MLP neurons of a small language model. Each row is named by its layer, matrix (gate and up: input weights) and neuron, and shows model dimensions 32-127. Each number is 128 + 24 x the weight over its row's rms, rounded and kept within 0 to 255. Numbers have three digits each. A neuron's up and down rows have the sign that makes its largest values positive.
Before each neuron's rows, "fires after" lists the tokens most often just before its 100 highest values on Wikipedia text that the model never trained on; "fires in" lists the words (lower case) most often at its 100 highest values on Wikipedia text that the model never trained on. A number after a token or word is its count.

fires after: " O" 15, "ur" 13, "ow" 12, "O" 12, "or" 6, "if" 5
fires in: "on" 27, "following" 12, "during" 12, "only" 9, "one" 7
L7.gate177:174157093148099145136134089115112106124119176179170134146093159146139139120142092157117150124127125108135094118128114142078164152091100114106122117095106161134126121137148100135128134153156119115127080117096135156153117110171122133119128131130136128135111114142131115105170106128133154092
L7.up177:153095110149137115116134125100134140107140126145093138138131165117137158109163115111140148152125197139148107123111113131120128130125094182122155126121129150141093126132119141104134086156088134152104086116119114174124115156114141136104127097151149121131113126142155131098124140141112162106

fires after: " d" 29, " D" 14, " h" 13, " H" 12, "H" 10
fires in: "district" 21, "history" 20, "historical" 5, "listed" 4
L2.gate145:124128100121135127178137134105110137148121160119088118133109147138128133121150122127115084099163140113153127135132117117155129123156155104137157153115146140130148109094109173172109122157146077071145143162110172178088120117102137141126121104133098142136108083149137146070120123081110139147
L2.up145:117158159128088184141102122169109180130092110140107125066147129145128092158157103159115142117105137118140164111126135076125131127115115139119156119122117100131124110107155104111139103119140106104179123144133123117112131171133096106167147179103108202164163144116116147106114127118104117078

fires after: "2" 99
fires in: "2020" 13, "2025" 11, "2012" 10, "2022" 8, "2021" 7, "2014" 7
L7.gate175:145121108123182124101074118110119121135123146097112129112131107142174130128156137118139096125158142084137115095143165118091129130145113113145106095147094228141108107143156093145098155131144109098135159131143169133102111150125126106113118126133107114092120081125184147139159146114154109139
L7.up175:115185101086139141146156135129176165115185123098086131108149177129118127101139110105164203130155105166115127125127107131109085130098154110108125111087148136115104108170119120139127139093146122110145111137142135136144142136115115105110096121099119152139158097114152131143106106136108130124

fires after: "h" 16, " A" 16, "A" 11, "i" 7, "ou" 7
fires in: "after" 16, "as" 11, "john" 9, "while" 7, "although" 7
L7.gate298:090116137151152172120158077129163153110154157135115135100136126137137157110094141106106100123109107130142120109149134096119156105128139070123116155136134094097126121141122134156122127159160110145122140125134137152139135129070144128158153139069135168083097121097134146139122099123136101175
L7.up298:110142116157130106092181140131095142117144123157117134092122102138125156134101114127120081125095144126158172089115139083137130164098151079168132145139090129132150077132141132149127133131143097139112103167136147154155158150126180111120143127138117154095117143140130118120100110133130105135

fires after: "." 45, "," 10, "H" 9, "ist" 6, "er" 5, "or" 4
fires in: "he" 63, "and" 36
L8.gate112:100155161123144122102116132147142125124107128146098103151147155112183137104096150124143086114161149164115116114136149118134101123152127136095093126135125126131112140108122121106143093141156161125089148117122101147119077114101106116137131153104136132134214153087145135135120135163108093155
L8.up112:159113099111123091122129126159125110132109098089122113130135137132123141147109103104119096143093132119141117087117155145107149157126082139113136110093144138126166079166129075129117120106124105171120159070135187096124157110108107133104111162133115148145102144136108099160163092133129113112

fires after: " f" 34, " F" 21, "f" 13, "-" 8, "ur" 5
fires in: "family" 29, "ft" 8, "famous" 5, "further" 4, "painting" 4
L2.gate208:132126125112113136137094142157157119139160184114137152148127070191120129148135113130143140158109103110142125101113087131160139155167111125131109106118141104107155144115109172158123107077123159148123120103112104173092134153164153123126136104087143132144124129093128109130134105148123115121
L2.up208:115159128086112093149111126166089124126154130092118123132104095117094132144165147095115150129128156093142138096115124141138145118179092094141115085175128105114146154112137145143147138103083134172161118089127170178094109129143118132122127121121153128128112161185100102130137121128108119132

fires after: " h" 40, "he" 26, " wh" 22
fires in: "have" 34, "where" 26, "which" 15, "having" 7
L4.gate105:139160071109126154140165113128107129063154137163170114143152118124119130115129114142126135077163142095127134117132169169106126158148130139104122110118175128148124138122119172122112141082122107153133126188121127127154137083168092065142167117129126154088169157156124111126130051157114132126
L4.up105:125130173147128124095147142136128164127118146159104174102116107120190079122146137133105117104133145134125098093136144127127123098116139115175108135101122088078095132076142118147130090168114162118128096116117123134159127114124130136161123137128146135146129118118126126140113106144121131146

fires after: "ur" 46, "ow" 23, "I" 5, "it" 4, "h" 4
fires in: "during" 46, "following" 14, "however" 9, "in" 5, "despite" 4, "washington" 4
L4.gate282:104139127143110134107119128113098139098108179106147155153160132142197099156146161154117179083132137148120170126119163147078139167096122124133153123077147134124126138130114123167124118106127115115109118135165112140121147126177086111129105114115125065111126114112108120122088130142152117143
L4.up282:115193102140095161130128129137118155124127135119125142137168118147164131138113141175115147138090157152113119140134143100147147098082131140177157134108129163129100112129118140110127082135125106131126076145140118146145083120161105121142117131137109110100114160107134169120102137121132099140

fires after: "I" 25, "ur" 7, " A" 6, "in" 5, "ou" 5, " O" 5
fires in: "in" 22, "on" 10, "since" 8, "during" 7, "as" 5, "although" 5
L7.gate335:141069066150141100105081143116101125121172147126114112136129146160150116106086132142160152137173161128133092145166161164111149171115119110142126147129090156123095103156159176115130155177144117158145110114132149158148105100125114087096147128130117129091104063115104103163125134127130111104
L7.up335:161119144126130130134170153125113139130145131136126114141153124149153141185135119148119158153118119107124124084139144088133145085099124141130144148117152131113144144149135144167106099102103045110116071163119163110099187145125084098123134141109160115123113144108179180110166110122129142128

fires after: "2" 100
fires in: "2020" 14, "2021" 13, "2022" 9, "2025" 8, "2023" 7, "2009" 6
L2.gate86:102181153121161146136160109114129151119094117122142158162115104160145135114132135141189151142118101096118139101129157118164108117120128118134137115127113151161128109126133087137152096142128091134130154120121146097106097102121168106181115083096109136161181073137104148100127137136135145125
L2.up86:101152125116125151146137147163154137123164141125133127140095097159101127068138138133102163107153088129111106123086173136136107145108157113132124104122128136123110148131117175127151099114097142118183128092140110092148153119164101160143137145168116146144095123134128115119147176146129083088